MLP neurons of a small language model. Each row is named by its layer, matrix (up: input weights) and neuron, and shows model dimensions 48-239. Each number is 500 + 25 x the weight over its row's rms, rounded and kept within 0 to 999. Numbers have three digits each.
After each neuron's rows, "fires after" lists the tokens most often just before its 100 highest values on Wikipedia text that the model never trained on.

L4.up557:482489445485499509511506486530479477533539462518454526521546511494486502526491499495489512496527518478533467475487509509508497529525486512486458537543505489536518510519463462548491509489512493488507505521522458534496482582536503480531508527478497524512505460466493518466490496520488482490532501498539531518467519564527505489474481477491530441480505501505540546537499485487520503431531529534504519501443457515511531496517469516480535509513525464514543516506485495501480506535522471508544527486493520491504526472495491523537528470492506477491473502467498513493491566508465499508
fires after: " |", "\n", "ver", " Gold"

L4.up155:497514481494510492455512456500473453502504505531456457509514488493494493477544516495491499498508528543486461509511464484494478545472463490466509506518534497478460491515484459479526463470512466488493441480502477498455519507528503549504504492493513482482478489520511492485441521441509491530498461494458505524500505527525492510486491504523511475463497505510529520478482475522478550426440485472485464513486481504504505469513487542492440505517488526459530493510481509515499495476473493503505521482497471554474466546505511542488494501472482442502473483513514471538468503486482549487
fires after: "\n", "ly", " ", " 2", "/"

L3.up813:489550498492456449524487548522518502516479459463503496496491464492469511500519506487474500512540510528455504480537537519521532465503484519494470494441458486512540473477527538471512502499507435505506497515539477544512484497490531514471469520494525493496457461484558493485517504528501477538521478507537519509481522545485470504513512524510468464508499504546506532537490513516534496499529514534487523488472507486474551496508486500443477468545502491527537480492526487506488538499495538494532475471499496521468532508490493487477502504486534494519497484503531492523499488473510521513
fires after: " |", "-", "5", " ", " Year"

L3.up739:511531559463533523449505518472486519502513507471503465504473516512513529483519474524483493471484524534508482480522478516499494492451488455468549477505527481489531539548513484477520475509500541496498522513462516507484511486532525505499507527500515472527492509472475509515483515521527492521541554479509482495518512449516497527480508509488464483531445494536487481501489471436510503483537518460524529501537503488507570486481472491469486512535470495507501496470500517485516550456487483472435499528468508518478494482509490526494511485508489463496479511489537523522491479524483509495
fires after: "\n", " W"

L4.up234:501476497457502449499557506518441549454526484509517502498478491489470498491470501527489479505485544506516437492496506507483459487517484510480472523494485533497445491493529519500506528486516501514507520520510564539484467525533495507436496527508495483478476514487474519520500500516454493516534515537487552483492487465502444446536508517530521555526516521528505534485467504498487473479513552486569451466506492498511484519518506496498526521497479541508495503478502458473535476526524519516492526479485542479489476516516520486491512548492503524496502509500515496518464486499522531478
fires after: " |", ";", " the", "if", " /"

L4.up996:465503456516469481484481485553493483561476511461528451493517463495503521533519507495504487494540490503559532501490523486525491473531513502504470538515554510485510535490480497467499498479489488522480519478510554462479514510549485563504556502528489527509470454468526480483506514484503451506517503490555507478481483511452467493444563543484483477478511507510482545500504513512495506464528503513533481491495482523470504479472534469492502472466495471474516517501517496533507483546493475509514508508473488525525501463499489486487527518490519512526504484488510534506515511490446503492
fires after: " |", " ", "-", "\n", "ate", "otes"

L4.up271:467521475510494508483519486506503515489513511505497500497518454485484502450523595527468494548483488512508519496540500470498500492532506529503461534501447463528519450547497518514508481499510491487539474516492496515488525548499482482520494542501532512485508506508510544525517475475490483467447485517499518498503555505476490516511529514513519521439507474478524522498497493554489497467504511516526533499541492481490501499512499500514474489518487502527535480460536481509489458566463485507460503482489524505524482496499453491453490505498572493507511489504448453490489520467498501509
fires after: " |", " ", ":", "otes"

L4.up820:500500533551445541489488509521494508506482511492486509558512510506516481436489487516540517490504528511513436506523527502486524508527468504494482531484500501500494502540477520502464482504550488509507530512533521501510591510478506496547494492514532487482518466493492460495480521466514509455543485499501541492513507527482466495516499512505513491505496499488472472518485496479518487482447506493503521497497488515492518476497519469493550488534496483489502512490504592545525466531490498488500493526515481508498501546497541455501545481496499487518498507547477511488565489471464522493
fires after: " ", " |", "\n"

L3.up391:463509467555483501518509475531483522487513508471490500534455479523474558469460503509487502507482487496516532512497534533496538511501480449465459505505490520486501463525507486469521501488510470491550489503500508504519563477549450536539518523462496492514464461499523492516451530537505482489542523492509510476526527505473511548448516523522496487519502498536517528440477495510527499518513523498496507480495447500496545510532476476546521488510488502495508497526503507492503481519498480515521531532486497441520503536517467487515487535515487479469534485505503493491554508534464495480
fires after: " |", "\n", "-", "|", "ec"

L4.up23:525499497489474518476532498468488524538552533521495542512504476496471493499421505492509462473526489489499511500505510531540486475495492530486531515477452490540496503456481510511472495518487514455483488490519530478523497513517522483495493481506517493474544475503525451526488453477501480505515458515466513476514522555470472515499503528500511490485517460504526523479463502469512519449476517520495496452526498482516484503525525479471473523520479469429498473506504481489466483507483549495511525541512514437517528483515453478505543478482495465511510517482523480488524444503453515490
fires after: " |", " 2", " ", " 1"

L4.up940:456505488489500555536511481498541507534483515516524529490505489504508493508499542467493434526516507524523480477444499533522494525509497540513481498479501530544504475535508500526491503487509507499478468525480467552499526525501519532501484558487558508497468540503542491520498510506528444524473464514460490485471475480510544491533517499508515474514513534523518513474479504500486477464511468505513503484499518516528487490473475478542477515505505468467503472495492514493481502508516507511502523513491485421564457525506459443507534515493533510471454490494503463485502489475496482543
fires after: "==", "\n", "==="

L3.up876:445512511506538501516513473484505514523515519477548537505522490537477465491513530518509520488577533479508529456461500465483519497518473528480439487511529470508503468549462484513533477541540441497523499499504490470498494515546527549499487547474522476498452509505503526514481497493494472506514518504473467520467518532507515508459509525503525480470563493500516510461501473509477520495470467483459483483501513460474510482531472524527480499506546504495516521481490483513474497519515482478514497485482498486465496466463490474498493477513487508476446520470486454537465541490520501471
fires after: "==", "\n", " |", "ly"

L3.up515:489517510511491483431527517502484495503492481527497502492519534512496477496509488502512501542502517492483456477529506471521503467484492508528500473518505506500523504540528496470456503503485512501486528485530474488500569460564463537538469556502515496440542442498490497487515481490499454517539478489519495502458582459480494487506497558508505510501511493504498478540485539494512547481518466480519524511500543465524447520539493510499512478480494477507474481484473508525506525507538511462519450479469513494450512490477515511527509470506528509512461511508493508493495501483476502478
fires after: " |", ":", " the"

L2.up773:527522492469506494498520488520456504495572526480503501525498527505516499467490524563499554442466525486481516505532450481505494490545511500539517492520481488493483511526527505472511493507462458542490469521496508511514480480506514511580473549519523481512476501506521496481485565477496448463466470459480438481515518509510481506461479523507519526482483543537530482526513498494478528524477487524536506528497487495479536520507513476502471504495572501479506472474509531510514486469482505473525493489485495485504455538487521513525477517495512500507480518460515451498511481546509515465
fires after: "\n", " c"

L4.up124:540448476450499530462507501520536511525475528513479504483493497497478454496508540531520502519506490493472503525492512522513470464512479474466515528492521504480490479481528501493505495492542558485514497522526437502490514494519537543499497515488550500470513503530517535523532460518509507492505494517481487541524536487505494484477488490497545471449506492491511483516502515441493463498531506509524516484501509502505522491484446524504514488526494484482469491435510503505530495470490520484519519509503472508504481522533535473498497484469496459468489534497551444481520512493479485474
fires after: " (", " \"", "-", "(", "["

L4.up795:510542474544478476458500477519470469489558513537523503498489454473517473465495514495507480501512518528518511512508504497493482544492498496472567496539512501476539557558523463496519461467496530518515499508493519495507501504527511489524502476536510470483501475491535458494472539509502516524516507492473451491531497461505481490491493538481461512525435504467517444507493505524484533564513501494500504487517492450490491482498500497472485475467513494530494483480507497503517548498474497511468478473499437500517466534484563524512513515499552523499523506448461478548488522496504493498
fires after: "\n", " ", "otes", ")", " Year"

L4.up431:500509507487475518540473529479498521514496522510514529521516528511447511485506536534480472556490536504482477465489528506473531518479467548453508488524489501543488546518473513483422470528534512458491484530517482558511503537530511518478511515488515511485498452479520465504502506532508508458517515527505543523475554521532521469561495495471509457482522542546555487494470512494524496521487498480520492498529493469515495481488488525495443513504501511497497491487476516467478499505495514500516503496480505462520506510485469519513519541493481493497525514508481450484491486458504483485
fires after: " |", " 0", " 0;", " /", " ="

L3.up631:485499475528492515466477518502496478500527478453476486491482497487504486453495531488490511532493507469498492472518449476493475545485513492492563468488496495509533463527476452473511504461469569489465503555493468484515498513509492509599519470549478468503516517508521491498451524479519476538563481451461505468519502442547464521474521496504492455518487510501498507504498503497484503515485486491476492502514524539479530465480497465517492456518511506539491499478510503486520485494521528517492484498466506496494493503538488541525509476513505465501517528488436502544523497546536446487
fires after: "\n"

L2.up734:555485533543505488531503508497498498492498499515521509551493499488487536494523520445469491499461511491509470490460501510431501474533471487489504500486508549515499461550500500542540449501525530467532519498530516514535455498461503494507445475494504475511517475494506480523482457470481492501520480508528504516483457521506473477555490527499525472498495477483515489521513498517515470521510553467491481496504475453467444502518501496510479485491502486533493482478489538503491491501495501511520501507503498514492451506480563471512515507528467488509472527524474494441510509432512523475
fires after: "\n", "″", "<"

L3.up616:507517499521467516492519510470542522497486520556451487477481506495520504484527508474467491516518522514463488506489499498527531495526506492455505526490552531474523536510517454505473515486542506516505517547505480494511513478508486535551452477528491477469490497470545529503521486469543500522475432498449510480489527460486498544480511482501526480473547482507523541489465520525497493478492486482517491434474498501484523458476510499509444467492490483523501474486536482525530472449520502511495534527484512461517433491518503462502516455508529522486567473503453487482506481502534479487
fires after: "\n", "=="

L3.up777:499491515493496525482465501521545485495517440526479478481494493473531498436510501486504470456477491483494496499489516467503501541492512478468540473497486488484521504499524528480500494461464491512485465515518461503455520480535513483587501509467533465500519503498504463502424513498519479476521535450474513499490497455523498520510502540532512498541464463490505487473497518489494551469500558517544541507529504529498466486462540505515443452486512463525481500480504494514503531483456484492523505498480525514510530494520499537483506470513504481463491533506506500531516508479487466498
fires after: "\n"

L4.up291:485451513532466465463499519512470496532491493506510541510501487544498497517482511536552497527502512509509539503496518550501496498508506558515488455495474535544462499506536500452474452507509507493542459533498520508519481518476512494493520509527487478501487455498533484510487484502526482451498519518532552534480494478467491461519470541472500492532507510532504544496474543470495555471473490514486447482495488527489480498480485528521487493520511470523516514515499500538513466516506541477535495521499501495500510488473434498464525519481511456503483491510505491483519496486476502449
fires after: " 0", " ", " |", " 0;"

L4.up699:507506532472500492490456506490510461538483540423463464516525476502507530497532503466510537534476473485487483513503472536518501478540519492476532510458496473480500471489515530488511493519526508459499467503533490479537487531534500488467461481492508480473516507505498497497498517506517562435501502497515544548508502539521445508480496482481496430433507501480522525525459503480508497495523546475479513456480530526541510511475470475475490517527490501490464474475498456515472456520476514486486487513454472512452511505509503468546523469491497474499477493512510486513529502501504520494
fires after: " (", " \"", "[", "-"

L3.up200:435523526498480461489518519488500501478494459443508511515463519460471519519519495497513460515501483490508524479478485487453488487491476498500504466474499514520536472461519502516485477470533539504527515510529536544489517464492497524515514503474504520467493504461492508528537479478537511476534495504519506521470541509459494495498536552534507509499516485472505508524507488440548538481519486472537500510542525497483475508481471445490481503502492469534530476489492497488451478508494539519510501533447482493455525504463518500479511487509484464504511499560476536507472487500514512491
fires after: " |", " =", "m", ":", ".1"

L4.up459:470562452507475562541506531513490545503485528529530532512483509463449453491525520473507488533523509480514430475479492487448514532504489479475488503472486513497509498523500521481514535486509446483529537500516504552527486506469531530508483543529534512485430476520523496496480478497500477442505469517490479508497470498516519487479508535519492503514481496489513522489483517525488532473496475493519526511495494512470465494514470480529502487540480476493519494462480489524502490456502455497518511512490481480462508530501548466521475493502494493495447463510476482484504503506517501517
fires after: "-", "\n", " |", "==", ":"

L4.up47:511489563484499482488483520525503486516515507489554506522501490507475501491481492496487475530515499472495501494478498499502428494480477527469498519478503487516518484510501513509507461472513482453561466552542517478522509534508521520489473538550525495480501461488536512516514478482462520480540538497474507496490515456540465515493536530524503470439516508497504508496525474490489500472491505521518508526509547510487486510524526481497525457529493462522519505493493514541481541503429521502506500468512496475508495489490508471510559520532509462489473478480485466508550477482447505477
fires after: " ", "otes", " |", " a", " 0;", "m"

L3.up717:504511485531479512489495538490486508494487526544475460500531519508475523517530486483484460535473486486499464496467501482472477527462472503457523506458500485535500452530550500463530475492523506517481528472492493537512482548511518535449524513503501498472478531488483514488492477472530478501528529517491497531513481515460514456490489485493539486475472545514548503530510496470479541483512467493499518476487509456538464459488488471491425524509482479489520491491521523520481511503491504476481513494474486481526492496529457494499534494501517470491460467516453476508479524516507484512
fires after: "\n", "-", " \"", "===", ":"

L2.up634:424546485493506497494498486502495507528543491507467467496501483486500517485509502513486498487459487496497490508517455492519531487523535472441504509492538494458505477526534472523525460518499501489478513532535487508488490547510518533528515483519524451518477459509513493509489480496541432518465504481466546465516484483517516475548535515543541500484483478553555511472536529497489516491456503506501471497517498449499513467526492525488519473493532468546484521532528479542495522479462516478503483538462480510532474510497469534536479509491467476476466532534475484579489477505523494451
fires after: "\n", " of", " L", " 2", "ubl", "ce"